From a checkpoint of a small transformer trained on Wikipedia.
Training: a variant of Adam for these matrices, 411M tokens.
MLP neurons of a small language model. Each row is named by its layer, matrix (gate and up: input weights) and neuron, and shows model dimensions 160-351. Each number is 128 + 32 x the weight over its row's rms, rounded and kept within 0 to 255. Numbers have three digits each. A neuron's up and down rows have the sign that makes its largest values positive.
Before each neuron's rows, "fires on" lists the tokens most often at its 100 highest values on Wikipedia text that the model never trained on; "fires after" lists the tokens most often just before its 100 highest values on Wikipedia text that the model never trained on. A number after a token or word is its count.

fires on: " " 45, "h" 10, " c" 8, "c" 7, "C" 6
fires after: "\n" 26, " (" 13, ")\n" 7, " |" 7, "'\n" 4, "\"\n" 4
L7.gate530:139133108162142127104083130109136060100144184172093147135136141107091171078127068109111137128168097160108046104136123138187132107146130099106111088145136114140088120150133123139148071156050110164076119105101095137116088117145109111146115135173135176157093163121064114063115142140088161108172110098140110150119146144091120152104170083137134118098158094203145129155120079143125201144147106085168171091134109111156150162162171120112150134099104165111164131177102139100102121123150093117105102140086109139107064151156150160087121129117114146150150124070100146049134109134157204068
L7.up530:153152119119106101161077147052129093049076131138131140097155080160141167130121142183142115085123137163110118127184086088106099110091141159145102018175134148182140052161141077147204093142114160173142133169107141122117107159092159097107133111166132120197097106121111122091124154131114189153167142090074089135164179069154123123060135091157126090125172087088085227103121125129085114159181075128130121128159194130121129199157160137112067117120136124123124133157137110138122175141129128078099111132161129125102098118178154069119114107125108107184227092140140122087187146150132193102

fires on: "–" 50, "1" 10, "2" 9, "," 7, "9" 5, "0" 5
fires after: "–" 25, "3" 10, "5" 8, "8" 8, "2" 8
L5.gate422:146132147139115117147151117103154140170167149088145100042151135085122136095162087130123090157182171111156127126143126150114104120098110093102112111145142086092105115113111130140175156144135123173151114115090180154100165173068135076131171111110118152137104064175044168092100055095142105186154096111154155118097147219101094169130068090133166144171158116186146123126155122119115138136067049135122160124139121122145140062133063173130105129106100156144125131149089161094134051104122118116088127136089136114106071139142134155133122180089200156144147117122092152084131102122111182060
L5.up422:145163127126100066140110132167110142120119062199107137123064159167092151098168092190082120153122070134114135105081076168133111131160133134141092070138157079193150133121132090176119119119153098090118120129148136088151094129127147183118091094163140105105095063124203134140148149082104122104126112169184104098106148138104081121057112158148184143125147134180154133071197123099089125118085155124152155105166085158134117108130189114144111166128134058106185101113126116114163104088114152105148200134091113192158133125089152069109166067134141137119121151117121142090153080147148106127

fires on: " " 36, "." 31, " ." 6, "4" 4
fires after: " |" 28, "0" 19, " a" 9, "1" 7, " (" 5
L7.gate897:062129162125117084138172157111147107151158058083116108143199110093127180124147201163159097101120112069137135069106078152112062106130124054120109145161087052146135106121125141091114110134147132195146100140112061103167151137115107149105146121150165139108135135082114144063158134199073114128104136159110211125143090109116050140197137107108153064127135170117124112124092184122156138125086127122156166146191079095132144146138122157139111143184068087166099141086147137157098109149096096160175135143143148175120092105111122120136106111133096146104122157148156121178124154117150125187
L7.up897:128142161141113181136134117135101180077168083180138152141113131114155084146140090140145144097110152148092127153122188069190133131147177145130123154087124144094148174124204149088164131170110143143159185156119114125094110156156089147119064184153108131094118100086121109148126158159097110148165091156180138155108152095106107128088119152101146159100158102117170149092137103132050109118156210165109106142120105085120083147086177117135118094176122108165146081113084140121144100143143166143091170102153055083155081168130149147092132133101098171110107132119053082092106117095051168119

fires on: "|" 30, " the" 26, "-" 22, "==" 12, ".\n\n" 4
fires after: " |\n" 29, ".\n\n" 10, "\n" 9, " in" 7, " at" 7, ")\n" 7
L7.gate864:159155134103151164040142133136099157160141160102156176105147137115059143124097086106122136141120120127122096123167159148098089194196163145135149125132158111139102131111145095081124125108099164117102160136070173092131129149127146110081110151127076143160129139132125133162160048145150094115171080105176102127107153109109140101091104157124115092109130107101096102084135180092098064129125128108104142207085114095079155128094147076107112082121155197090154132184098180069160209180104150139111096089081104162119117143065144140173173085189155113143093146124109116146123115088200082159
L7.up864:101104170105098129168148096110136132151165141148173148128169095126131058108137111146116164138137083129119161117123160151105188146103118145136120122096169096093155101113126127104162111085153171201016120180119108147113132092165110122085113083137073134127105116108139115138104119186116172089126109086075143130111140104131141104087083154101154135119108110115119111133183148128183070114159112081111106157136152190104198182143184127114109144106143122116131095149142138037061141091120124136135129092140134133196119141157126155108187096104070135103137116126151099176152099100125076121

fires on: "==" 65, " first" 7, " fifth" 4
fires after: ".\n\n" 59, " the" 12, " next" 4
L7.gate433:160127096135090094099103177150157182207173097167205079131119150167123137066156127105133097143145077127061135152111148182106141157148147137104101137182125102134098140121150096156088113110123202143128080161141115068167131120126160095086123105119100098135096160112145160142173103104167113168140126117123114087093152156119147133120153114096169121091127052141103156126114121150155121091109086189059107151115103184085162147171130156099165136167212171111140134172107079110168129139145084093139139100123177151087160146119140127121169083130080168117136121076112135122083120079148101102
L7.up433:118142133143117093117171106153110085162109184092089113181147149129181138117162104188150104137150141126077136134124163115097168167184154181157130137111142125193112168168163109100134149168158152122155117088135130197159161046109203156119106134123088160121104150162111125119112200154169123137142114163104150102097110118180160128128108112100134133127127136166156103171085136138097085136137135099111157194166174176126114159142139103130163129133091085110109161090123126100102130135157134139103139122175119136139110188145042145089171171137131120129100118107152136092132120178074113138

fires on: "k" 13, "h" 12, "It" 10, "n" 7, "p" 7, "it" 6
fires after: " (" 45, " \"" 8, "===" 6, ".\n\n" 5, " W" 4
L2.gate387:108096158147124100127104100083086108109170151137127122111181151134077094107126079140100101147197173159106145112102186116126114076165100107161140143116108089076136067150138162106106117123100118161153117084122152116161073079062144098145179125110108147131121162121150149109110087113115143111185156125119106151120124143140133132128138135144129107039174074147141069157150059123124144094053084146128135079145088056123160176128159124104112108127142109083148123060153128194166187106084118081108100130091108134151130103171134172106120158126084132088095098137118130065096104124169136081
L2.up387:131128118111128166142133089170151126153083142159076105144126151106147177079112155104134141141114151156130098106061212152137100109126100126171118147097131148126166135098168144158200080122127195133159133130170074119164165134105039135164089071114146146072112133128183139078131081208144143101077129145174141109091100150096141108151137130170118119070167110120136114092096150153152071170125106132162121137143166170140125148152081133136161125116134102118129139135135102071142126142120136106142141132110112124110136175124116120117114164194115164178098086073146119135093206130096116192

fires on: "2" 82, "1" 9, "9" 9
fires after: " " 47, " (" 26, "\n" 13, "1" 9, "–" 4
L7.gate327:084151128127130103132198097150146107180128129124102089193180121087132150120176121135103121149156153102058086068132137149162150142149124089130107158131104113153143131081163130148144178159070116135086130110139142114158131058104118134134126102160098176160145178145138146148136112115087203124193148123127109093158114146120155117159099100126154097136140091129102103206114142101124141095035089192075176116142115096122159119079133116150131150112117103101130189139106110090067077103108114119149135162094162141174054121123194117128177114166108128111085178105072188065094139178141140087
L7.up327:131138174106111117161155108166125029109150155093106101161167094084148140165114144074160084092107178071067122129157135143104136155126096132133185133099131091163136150102138113123123115126102092098161073087130127083126191106124103103129091149133174187140140170144115136122153182108128150100205139169180140134165099123169096058116090160153072097136081153112125108192136085148126111127136083186072134157103168153138082125125106117135200130149092143162169171088175090168095085129106151124122119152110153091161118135114153127107171113160111127126149123138082139144088151168178112116

fires on: "==" 68, "===" 7, "==\n\n" 7, "-" 5
fires after: ".\n\n" 68, "\n\n" 4, "\n" 4
L7.gate556:169127097114144124071086161137113154132129114050151092068149134149119148139132129100127159098183139101103076134136116152103079111157140103161147160156165154119144136144172126109136121147129168105124127146133094106160162118133191098147119122147151131120146162119127101093097054144160189127152165143136115161169199139167107144124142168155133114094123064156081118093204074164133110093100077139047098108174076091074190131136138131064131137098155178169119161130118117185138167099100122115129108129123145185173118103130142163155103091147167087188084119159090168120137105085105153116
L7.up556:152114062115147134168078124093082094195140104126160170093148072164083123128157157193124099159100133135113079087124150132131140123134133142153115107160186135173091187081140077167109128057069134144145133079162148106143117074142098112141108111124139157161072160110178166232116133123170098111107163161113087122108158095140067112139160104111104127189173090152159132165105150181081107106122183114058153098105090109136170149174132144148136096133138069144095123126128088123155138172126128129138121126143136103176070181139063147146121082191144111178101087140114134114116116132100116119

fires on: " " 63, " May" 8, " June" 5, " August" 5
fires after: " on" 48, "On" 22, " On" 18, " |" 4
L7.gate580:095100193137152175149091103092187105128137120105196126108096163131074127108034055134130129153151082076114119161143104160160107132113133116097148059096126095123121085101150123164113180128123148164155120162122155095122096108107123116103149093120082132105169130076170124129098177195095174101124144098077106203124168080118181126094152177118107178091100068165073110082127120113101124098127138147073106115057207119117196151195143114106108076127130104103115123193138130119160163129168138134074153173121137157132122071167189151127148083134124151086149148085075156128127116127134151099
L7.up580:167106085120141153130071110098051131143140155097068069133220013127124158140096129052112075100152199148125122126126032101170075138107101088134123120161078090162160125138149067096129115157041136154158121148116142115093123107137111122119104110167098104164094110092098107151111129181124135063102124147084129056139131167129089129102115138133131127108119156141142105111193078155104120164132114134073132172170136125171187108086074137140118113174119112136189098151096169139115140112160124111192165104066086099130116178150126110174147133129127120118200083078074153117069062148142159157

fires on: "|" 59, "iv" 7, "ur" 7
fires after: " |\n" 57
L2.gate447:141118142157107097080052189065095068169157144143129159076140161132074143154079116081099110160118109129160117113093105118134148090166158115139142058145061088066152123141145125154145106130064126182148095097108147131109113099127193119135123133143122111163111092104150151164169118150071129111144108087156129144096149112118119148117160142130126126070126141160105113102209110135146102144169118067144161112087212160158102096160145154122083123080184116124112116105119175074134191087117169129144199228133127111154150127097107130122116102203131105103128150068118083091098116067167152157
L2.up447:109113140129130164110091114109133101096133150128114138178154136156074120147124100184140116144140136093103105139124102150187130155115119102143090100103131148135132074106128143140174162093136122192149066067109101138072163129110167135067057111188123176131096177142078163127131123106137176103165164151072125087099172122136140095135111141102154118115077136169152090135155135152117134137158181097161133141093156149160158147080163079142051142151077133138103143160100208159167145058148121105068129138130083075181147098142121164134136176142093147040124159085116133111136149082072169084

fires on: "|" 54, "-" 38, "." 6
fires after: " |\n" 50, "\n" 19, ")\n" 11, ".\n" 7
L7.gate181:145121175106092151088117110078108119116131175102184095091131099177130097197136131178140125152161148087138165161112104098126132194102138109150120078120123182150087096075128108107126072110084157122145128194179148078163137101148132094110110098189118176154093120189136153134140126097185150120127106130128101091098129081169116144123114161109138116061105097129076146153119128155122093147147126184053110110145175081106145126118141144132134116090137184094099094152160156097087152115139129149157116104163137165155125082081128197133157080085149179143117137032094102146124109081163094125
L7.up181:099144103123143197161077149118140100161151064093114125068102140139148132126160086153072127181167091143138146121128169170126124139175140145097154112119195155183133134106116201107125099152092170156126114065111127141110150128109134142160173122164093141137034147172164149165098086136135128109117129093159150112110142112107126073113106113070156148144061122135145170165111165100153116179104142084113132138127076079194144112142141152093152123098110139153132115133125150114128068176149155073139149112119110107182097058111168115112152105048128130149163081093167155104137058197139087069

fires on: " " 57, " a" 26, " an" 7, "1" 5
fires after: " |" 56, " with" 8, " " 6, " signed" 4
L7.gate883:130127125167134120132081044141127125126135150125110095117070212165134181127128073104066179129094129136168085135083116189113115095135110099154108150169158175174139129127114156132133080161089100109116102143174178175159133149084144105110155094143141127111106203141138143079171118092135160088132144136087106122072184156053164170042125102064097103059094161123121128132214122123111104118119230132117189117167105087122178092087151150139082100155099099157071142144135122127141063138074158109109157157116143105129119102121157135121099144138158124111106149125086102074116157083144166096
L7.up883:133102090106103079133171176176147126149178108171191091075122083116137144141148096137097123094188122100174107105114093103079113072116089188144122116141164085117147129121081046145092095130149191168136110114147134091094144111145081135136158126057140125130086141136141102141188084112167062113106142084116123095147079185109151117151110103086113119210119126104149098101127159098150131157090136141118151126132114120173090151090120145130157134146145125147190122172132152048128148143189097109151129091054062164142050101153179146087108128146131114053126070182126147144136116147061073142

fires on: " the" 67
fires after: " in" 26, " from" 8, " (" 7, " through" 5, " across" 5
L7.gate1010:055091075151150094128138121184107107105161109133117097177161127126119169096164073166068096110229107139125154127082068183110154105155112107117129193159122094173116070080122159081139102147125149134122121129113091087151165150085157150107100189140125113078049182128113190114159107160186137113077067178053169098087158157128114091150122176087164101056163133143096159098180098104093116133107090121140145089127157135127149115236098170110139128141197156095162080137114160084090156111149110167122125117083142197145125102132123162177140120155125088125047150125120093090120148117129101126
L7.up1010:129116179110116143122177113179157138123111108149130137078131163114110100104124089103164091072107095159137139097184089146130176110108143092121127097158110103125109160097162203075138136075099146076108099096089137098079109144100158109080177203137134128130146111129195144167143116149160148115099187171129142193117113146115142139157100160145118098085102148102128138152171147167123153140132100093150096166120170156136130099160144104127099099098183099078127133116162201149095116104086125120148104120159172142135141183136127107186103096158175120149123101130157200176155176133233104079

fires on: ":" 31, "-" 29, "=" 23, "|---|---|---|---|---|---|\n" 4
fires after: "\n\n" 16, "\n" 16, ")\n" 8, " |\n" 7, " code" 4
L5.gate431:146104130165128094110147091133159096134143134108079147142131144090091094113139179116070113190123153128119157104105136159091097124208157078106158086086129120074090139167110111090155134148081189179156171121137142118092149100077140119078120117146095185076101066166106145131135106127143122096122075115127119124116115117130104122093111196111141164135161144255135117099094130138106172056111095146086182147074128129086104143116143099134149085144120125086146155157078141126161116129112107128103110181121104179119097128136129147140126091074180188134154100135122157060137126117145115127
L5.up431:201145142101133099106138101131149113110162089169096099139134150092147105082120061104121161091112140121100170137140197115152181114097092114116099130106156073087095171152155147135119140119106128121119110173105133120111141078123177153168128092201113144100126098169116080112055118115196125154142069154132096158196192134101148092125120157132168151096170186178127154164117132141150154157190123126096116094073164134094076087194146103108084148162126158132144112177131163145139121190167121174107079116135099156224164101195160137141107099109138157110200078154114163119129130118158150111

fires on: "0" 43, "," 9, "5" 4, "7" 4
fires after: "," 37, "0" 19
L5.gate817:123128128120122163104140125147174110115131113118114102062142130181101125141178164173150106114132120168105137127089130123122103136140147123088175074103122107092125156100135121150112119098146143204169081115102144101142171106113133128110126130107129116056124150080152179122136135145068199129109144127172143130087111089165120139203126206205170149165141078106119127135055164133098090130118156168124123117140167052113185127110066153153137167111094087125121130080150126155131072112140066137121119086113180133104150118110100137114083109095113110073102203129120132143195118103120118140
L5.up817:131139117106133102146089133120123128123098080149111169131099187076125158107125122119130120051119105120136160115159100117069089087123110118177158075144098125176140121082112114177072203132190148116125135152147145163075121080144135201115179092145126078150107136098125085167157162108094167124087146115124163138168115149121140131126133165167131133081091138133116115151152132074108094115138058147098093176081065111137220109149120146109159114090132136144119139136158087131124083127085165147137164136140088113113170110142104126104062098198192154115156112117170113157140061091154110116

fires on: "1" 40, "2" 10, "b" 5, "4" 4
fires after: " " 59
L7.gate594:140148181165138129160129106168164142127154150113135036134123137129155140162115119108111138114159134171139116108128122167085148125131119083143176147184128153148071110082090179151142116223095163108118105108090194093143134073163123149135121164150114174101156175101110138155123131142136164090191117156194137087129157161151105114122128124128213107150147153102124176138148130115123156156149160176136152162076145155082101086135122158152080173128177158092123106108116151120121106112133134168155159103119134131140096129099146142082230094169097141164111101112096110097147099101126180024
L7.up594:124089137122135124177165094185162124124124154174145112179173094112166108162154121084148136131119132177133138116090126085134170152053077117167124220142084115092116117092137158166137165142135151093123055131117140117126205128185094125118158177153141180113171156132153125127145111128106151118174088168117085063163144188142158083178177108119134130169171184054137108128151107115133101180128149179107103151079080158174094086132096086118167176183132161147158171083136140160111170129135157129113103145123146112083143158178133130105134182204035138163112108158106154151157179190135084118

fires on: "1" 22, "." 20, "in" 10, " Country" 6
fires after: " (" 41, "-" 8, "eat" 4, "pen" 4
L5.gate973:166107134160115138142134097158186082102081100118185202118156163157148162119127137095106141112093117136132131163081103115153113124172068132120050140156105135152130098127151128128125138172091111132172112134166099088154083088151147127140156076125171111159111114101136131110123106144148116144130150079135154157099206106144124105177211109104141119124166081204147147106172143165142166129131157101164141139098110115160132130134155133123171120128105115088167124083107160128156108097139147122176142137092144119124125151188128125108098097196110188129154129088134131077202162160099153127
L5.up973:128132144120084146139056141141128146138118167116103146115129148120138161132124138048172149106143115151149158187171134122106137127116090109129159102180074167092156060099155171085122194133069174127123178159099130116130106124147150112081177142134174090080145120128107134113103164181102122116126120187097180118120139134117103112152157139072113108108113147121090121145149105141193115170217148105171144072125135072128119122125110140143157089130158125096132111123125184140132107165112124164127134132167134032142147095144159128146160173151089123162148090116111065101124127198092143141

fires on: "=" 33, "|" 29, "-" 18, ":" 11, "." 6
fires after: " |\n" 28, "\n\n" 23, "\n" 9, ")\n" 6, ";\n\n" 4, ".\n" 4
L7.gate338:140075159116123192124137142125127125189153134129148109128082112166125146091130115134080108097110147112137132140109139148094120114117138080187167046116178136101113149137106091198160100079075176158129121106198132137144123109143149103093158154156102180119170161164153110176092082120136177085179104179161152170108102155161101111110128149177201120152068143101114116127116143127127149117150125111085097087099144132142097151141162134094121110116178181136159121096142120122142085097126091147132183037114119137175131063089141111126088107140174142131138130147148113166079096090102136086
L7.up338:131125211131148231104155070113151143135090059067106113091086149135104111122116075171184123136149124155118120083128127166174148147158182147142200134069127141097126131170118160097153132106108110151044097170172087073103028154139166157112107169137146158113137063170128145112127118128113161141107165168097125111118122069127104135146107185115130144080100122132129175174158128133078097106103062083094100127123149088127146136123154157088135117115106171091136105160109183109177105081153145141142110146129194211134107108110125118136144136084157141149116148171114118150133141089135125118

fires on: ".\n\n" 35, "-" 27, "|" 26
fires after: " |\n" 26, ")\n" 10, "\n" 10, ".\n" 6
L7.gate486:171066122118086140064149129105156132096140129136117094113168159142094144095096133129139097093171191120151136152117068066132121149122137105179129113177106132084086137113152183094142065113096146131160136085104141079128149102170132124115120148117094104123119137123133116153116124134167116130203103156093102104136153180173157092171114114106199146062140144088183142144165122147105142115169139131070080175071167162055140167090207133144130089106116150110175127163137183139152056127150086079143109114140098103178112146102174168131125081123115122195125117110110063140144147150145140085
L7.up486:105153116100113111156046075105126123140119173155128098111117186197129147128127128103123140099073157139141135134102157108105147149114101094156189101187091179157149108097108026133154115092068150145151163065158117182183155095160124141145140173154168148126103126209167136074139082074119116109105093189190101116192141124171103165115083207108103102153178122165079143126124124159129111111105127169131129153073165063111175144120138097119168174126179071150118208074132141154081081157149139171125138105103136167137150166100153112132101125115137145102147092202166131123120148099145140097

fires on: "1" 62, "9" 16, "7" 14
fires after: " " 44, "1" 32, "–" 17
L7.gate28:103119129163133122131101085119122141101156129117098076086133089124126132078118136126035120151119097134113166091163169144123087142200152067153104056173156106151117120054108113107118117131150105101120151092106161166111106126098154161108102051101123097149108151104111172130124139120160139116135106108158119097108092132073106100133139119139115187100123171182149131143114194051105107136165104084091184175051136123141169108133154087138144112194024141116144066084140203108193080125160136139143146092118146139199103133096131103123145131074143153080156134145088167102122172143174143087
L7.up28:126125173130120174112153116147165138132122196085067144121124154136096135211156114091135163141165155118123089139087105139148102155155151075118117158108156131145133129169175071155086084164107146139087130094184154112172118066124118133101108129091167176158120148116178066081124092101117170111178128145149147169102130133146079152081092158126148155130066105147088151143121151132159119078153063131138107162161151126109125122137073163156168176115108129146149176131145118155105077128089101070125112135103160114093161156201125137102176080118091079132117079132167164123158118142129170118

fires on: "in" 24, "A" 14, "a" 13, "k" 10, "av" 4, "i" 4
fires after: " (" 47, ".\n\n" 5, " he" 5
L2.gate112:044077140143145110118041099124096046128106158145060104133168168119110101154158142076099128117133155120119113128116094104122155101169108087118136078146175161132132081149125136144188110147143143181097143092126091113087118101103125148104185148161131155072078085080136170096180111133166130018180098115148105144092161150122079123181097121104159121125158118133152094182143134067068160110137054113147131143131153122121179070175162151097149101149131126147141123149123118102150092165108129068132123147166108139123083090186112118112169116137068131135078147164076110062125135112145109149
L2.up112:153143139122104059115119113135119178133140153137132069089133118170125166102143099163149107207219108155083149149136154124098121144150158120153163141098093187140173102113150126142160130131098104087128135080102176143146118107158160109143114142173072137189174124116119127097140123098146088125109106163126075185169119114112175144089072117128124131135081148107168187158124161133140135109114151142085128096056149137074168094088173102102076165107122075188157115145085119138181160143192136126065099201142133226107094082149144144140080114085112082142106097155126126132125116148198133154

fires on: " the" 31, " " 30, " and" 10
fires after: " in" 28, " |" 21, "." 13, " and" 6
L7.gate45:124137126135147084096160115101118167010171136133132080130096075159163118095158077147079184161171108144076114148083122065161164122131116141117125176100182101153125118112179171086096159106181114108136163109127161057155099179123128148140151147130128126145081078129074164145140092085138167175074123098128115123073142127094106149137156107123154128118146125125120202170149110151121067136152160132177146105115123121133162105162140112156159111131056133212181104185126169125186133111180092108130143148093134123116139151104159149197112127175101108133081092137125095121195129164122084091
L7.up45:117102083141101181160136098095141105128121144137128150112188146113155150144118077145112085165152138105164129045122132108154133071113145171094110124155086112152129163108060149127075079090148064145118102173079096104072177111151053133137165102065127106100083190100095104142135134124119155089071167118100142151107116051111109153129085123145135115105075113135104138059111095111101136134172113108146160202174094152127101118139172124107157136090102141147089108054100174163091128158117100129211108100141117176207048070044177139168196164132125162124128136102143151145072153161159095150

fires on: "0" 57, "1" 26, "2" 16
fires after: "0" 95, " " 4
L7.gate44:092122114121116154109150114140188202190149174189124151103137110162101152119087148144227098149115074142104124202137054155142109126139170158106130125113152156102139098148143098089125142175126155179114144128164145070113058081116150168140098130092129181183178156141128084189148102175164162054154167124080164126148081159139103151165087129177038146200134163141107112111172122171108131118061076149107137162108099167101180143156099127127107149143145149098095120102142118212108074135087093105097159095135113137129150127156138141133105068149153130081124161095121108131143152154128106105
L7.up44:132133133135164150107078159144107156114143098165139111078094151132129112148087103110105113117119133067131135109088143120180134119110105167180161099089098130119175058158075118142070095122144155090159123091166175114173100124138148085157140099104106075121156117149136143053155118142144175162109129115162082099118153131053090138103120168080162168101135112141095129112072150117127130157144089093093139163125151126173164089131072146141180124169076099143188130179145189166170133088202158129103125143123127162149147124086125145088143171116149153080076083140079182121075098110138182137

fires on: "==" 52, " The" 8, " Home" 8, " t" 5
fires after: ".\n\n" 46, " |" 8, "," 6, " and" 6, " to" 4
L7.gate990:114164119153085104135148192132100106178188123126107130154146173151100143103198114141130156191150114097168086126064141165143111181144127088112126121189156137119131047139167049085108080136125113179115117179121149053153087125089173101126163067122131167140094156126077147102109123151130170124153130053128221141139123128129130117106096087110163108086167056156061147096156141109138134173092102175100196124090146139115157168158105149107162084079143110090140138139099171121119138115126154068152134122131151111123110131146126134094195143083113144130127121144125105097155095084203126103
L7.up990:142116117120121104132185189169133157191080115145113135143197177106131113115163115118132168114145124092186101076151183123171110173124118166123064142161121120129186109133168053127160121113180142123095070162091126072156102167151171105150098096085126167124129169162129111080165133173104162148116152129147216116157137124150136131153145082086117120078152124104045135099115106130119149118128154120095122113096120179130096161111195082104202109099151105122196108175139146099081108110106194114124172129162152113099117123175097118091179138146061136107145090166177153129154144089169061133

fires on: "J" 17, "T" 15, "k" 13, "ar" 8
fires after: " (" 44, ".\n\n" 6, " \"" 5, "-" 5, "===" 4
L2.gate723:087123162139156129105140122153137108155205086091110084113108134072105180120096172172090130090146124160123107113087161120150129098147150112079155124145092143075104114126156146125185119157122142136184141113150102121168130120158156147091165114085098088170102120100187216155115131131133174118121103098135102180162121113073103172066096152121093123114129143159117191139138106070061125112128090097157164176133094140110113162169142098079120156125114106136098062168106140073133136138085094124114137128047129125154201109145113124093136109136133162111040121076094082018186118142176189136
L2.up723:129096115154141159109094053112157119121181139106141109138122138110114164133179139120097068181117102131112139159154125141112072150143084109147067118175163174105057111089179172131087133142149147117140107130148100092147068082114107134128135100156163150164112199177139092060090066147158143177147138127105124136098072142170096137106158167162135109104098184126208103152104107129108141158114122138127115125178054072113088141099152114128127112156153075130110109157112143144142104082137129108121099146164132145160136143197121120103145151163120118126191092100147152167200107150098133094

fires on: "0" 51, " made" 5, " for" 4
fires after: "," 28, "0" 14, ":" 8, " is" 5
L5.gate594:123139133143086205130101143067126096099092128111148134060109139143124174122129142149184094114153144148159115167116111086155075078119111122149153174144124095107103128148127197168160096123098112193100166141148105042108044138139139128182188145073098151094157079145104133192110163149176110114102118166132150114070119114144093140162139086112133071110129089101088130171151094138144107145083095158137123119115163150137168170159080132149127081154130132107099119146162107143157164211109121168140157107101141104202135088131114104173118171117109183160100112145166142147134096137218119035
L5.up594:157109131167096101155092126093156127138063149139086135125144155119111136175137127192159091137121166077223113171139128031153173086116147159113150202105106138128130174129104169133156090081108160130126175117175163127075142073102134123079142116121130112099109131110162150110101160124178151112075140073107077155191094126112104156142131121134129119143126044131139168147127153115132100147107122142142106156129137125091110109063102091130139101091162100147072119115152114201099161182172068157099143151123074063163167155146107161100134138101127136172074144090132154152127130145108177106

fires on: "." 15, "ar" 14, " Star" 9, "é" 6, "ain" 6
fires after: " L" 21, "1" 17, "in" 6, "ount" 6
L2.gate976:132113115147077127127139136154077113087131152119110199095162135127094249067086096145110162106159147141118124151137079199122142106105149059130187110155140053127137089144188135157111137127110185146139182101126112138114119155107114148145160116170137189050092162085209111138102074120153129100115110115133194117159166121157101138099123098147205145084166104165141144164109132136071147124164156059170151081059153135162158125139140150167142149115064061137175135139126132109173097122046118100118143139157176070091145125144105122161115098122193169125089145092126157083133122115202137114
L2.up976:093153125107171091176134126123150203125132147168162078167098167125127120098146187141133107152160105063126132162166151141118107092093177124148162188123156082152140097183068079117173151178119144153153111111066147149141100136140110137172127137084129166100120156139106130097137122151070131136125125140213131127144131110097093112220118070145200118112130140090178155148163103087173076147171109104094161087118161154122048110153095131145122100144142135070090130100116185125110197151076189126163134154116145146114122120134121115103139120102120136129112134097145151142112131121204159146

fires on: "5" 22, "6" 20, "2" 17, "4" 16, "3" 12
fires after: " " 93
L7.gate692:169118143122118141076181124157170152121108135129158077149163119116102155131112136136070154096161185085096109150065153122134130139122096079096094114111095146151068141099161152147082062124134125133131108087129204042167148118146145177174092131125097185167141155098168132167123139127145082140153122104136122119124148159116126147163149069135246149142104143110137145152156109142117188103104128190113116124092118180069135167108144123158125152063126152104123120131107129107100134061086095116141118117149123188112108145153074124149101111109101144196141132061066087117170135132136121043
L7.up692:157099142118101111079136111124125130138122114166119122142131118107100090156120163080087112077136176101133117106110153049081131144149044099130123180157097058127148097109109174117179113112108129084148101085148179077105114134146124109127095131100085153117152128146153130150155145122116080174175089094119105117092110174153168079145170086117152110161134168081104146142110124151124174114142185099109132114121093134048090132115146118119149131110134149108123148119138098161129083079111142150141145158150169119116157168119043153179102122196045059164144106191054152159091136191113108146

fires on: " the" 57, " N" 6, "," 6, "-" 5
fires after: " in" 39, " into" 11, " of" 5, "ang" 4
L7.gate190:127134173152150161093150110125102133154091121120148112092108141085118115186148158144113140155113103115184111101142059147094110098113108112110126152131113149114092162077111193089149154166132170132168125155153153139144189060147134083135125151135071163120125143116104164142088134093190174122125105124147157131140180093095141144109128155160162205078117125116116165069159148107118100115143144127147142100092171159096134153128131090136121112064150122134100153199098136105140129179100102148150132154134143139193084118076114167160145110131176105133066155096104095098117158125133143106
L7.up190:117108131115105127164172136129078166119113110134119154163163140107122139141184120113085144134125146081065030158059129153104162130121172121118110159177145170229180139143137143124079113081111067136135087096109131130150137110102075162050159152127131107148134162102089141122149163110153086132098073105112195104093149110120098179092085125047192104088161148118111117099113109168103074129109140079075146162096138158112147130056172141120124182098110166074132146109110102095113089070131080143148170140120163141170084155150131107137153116127132103078147103113101190123151123123143136108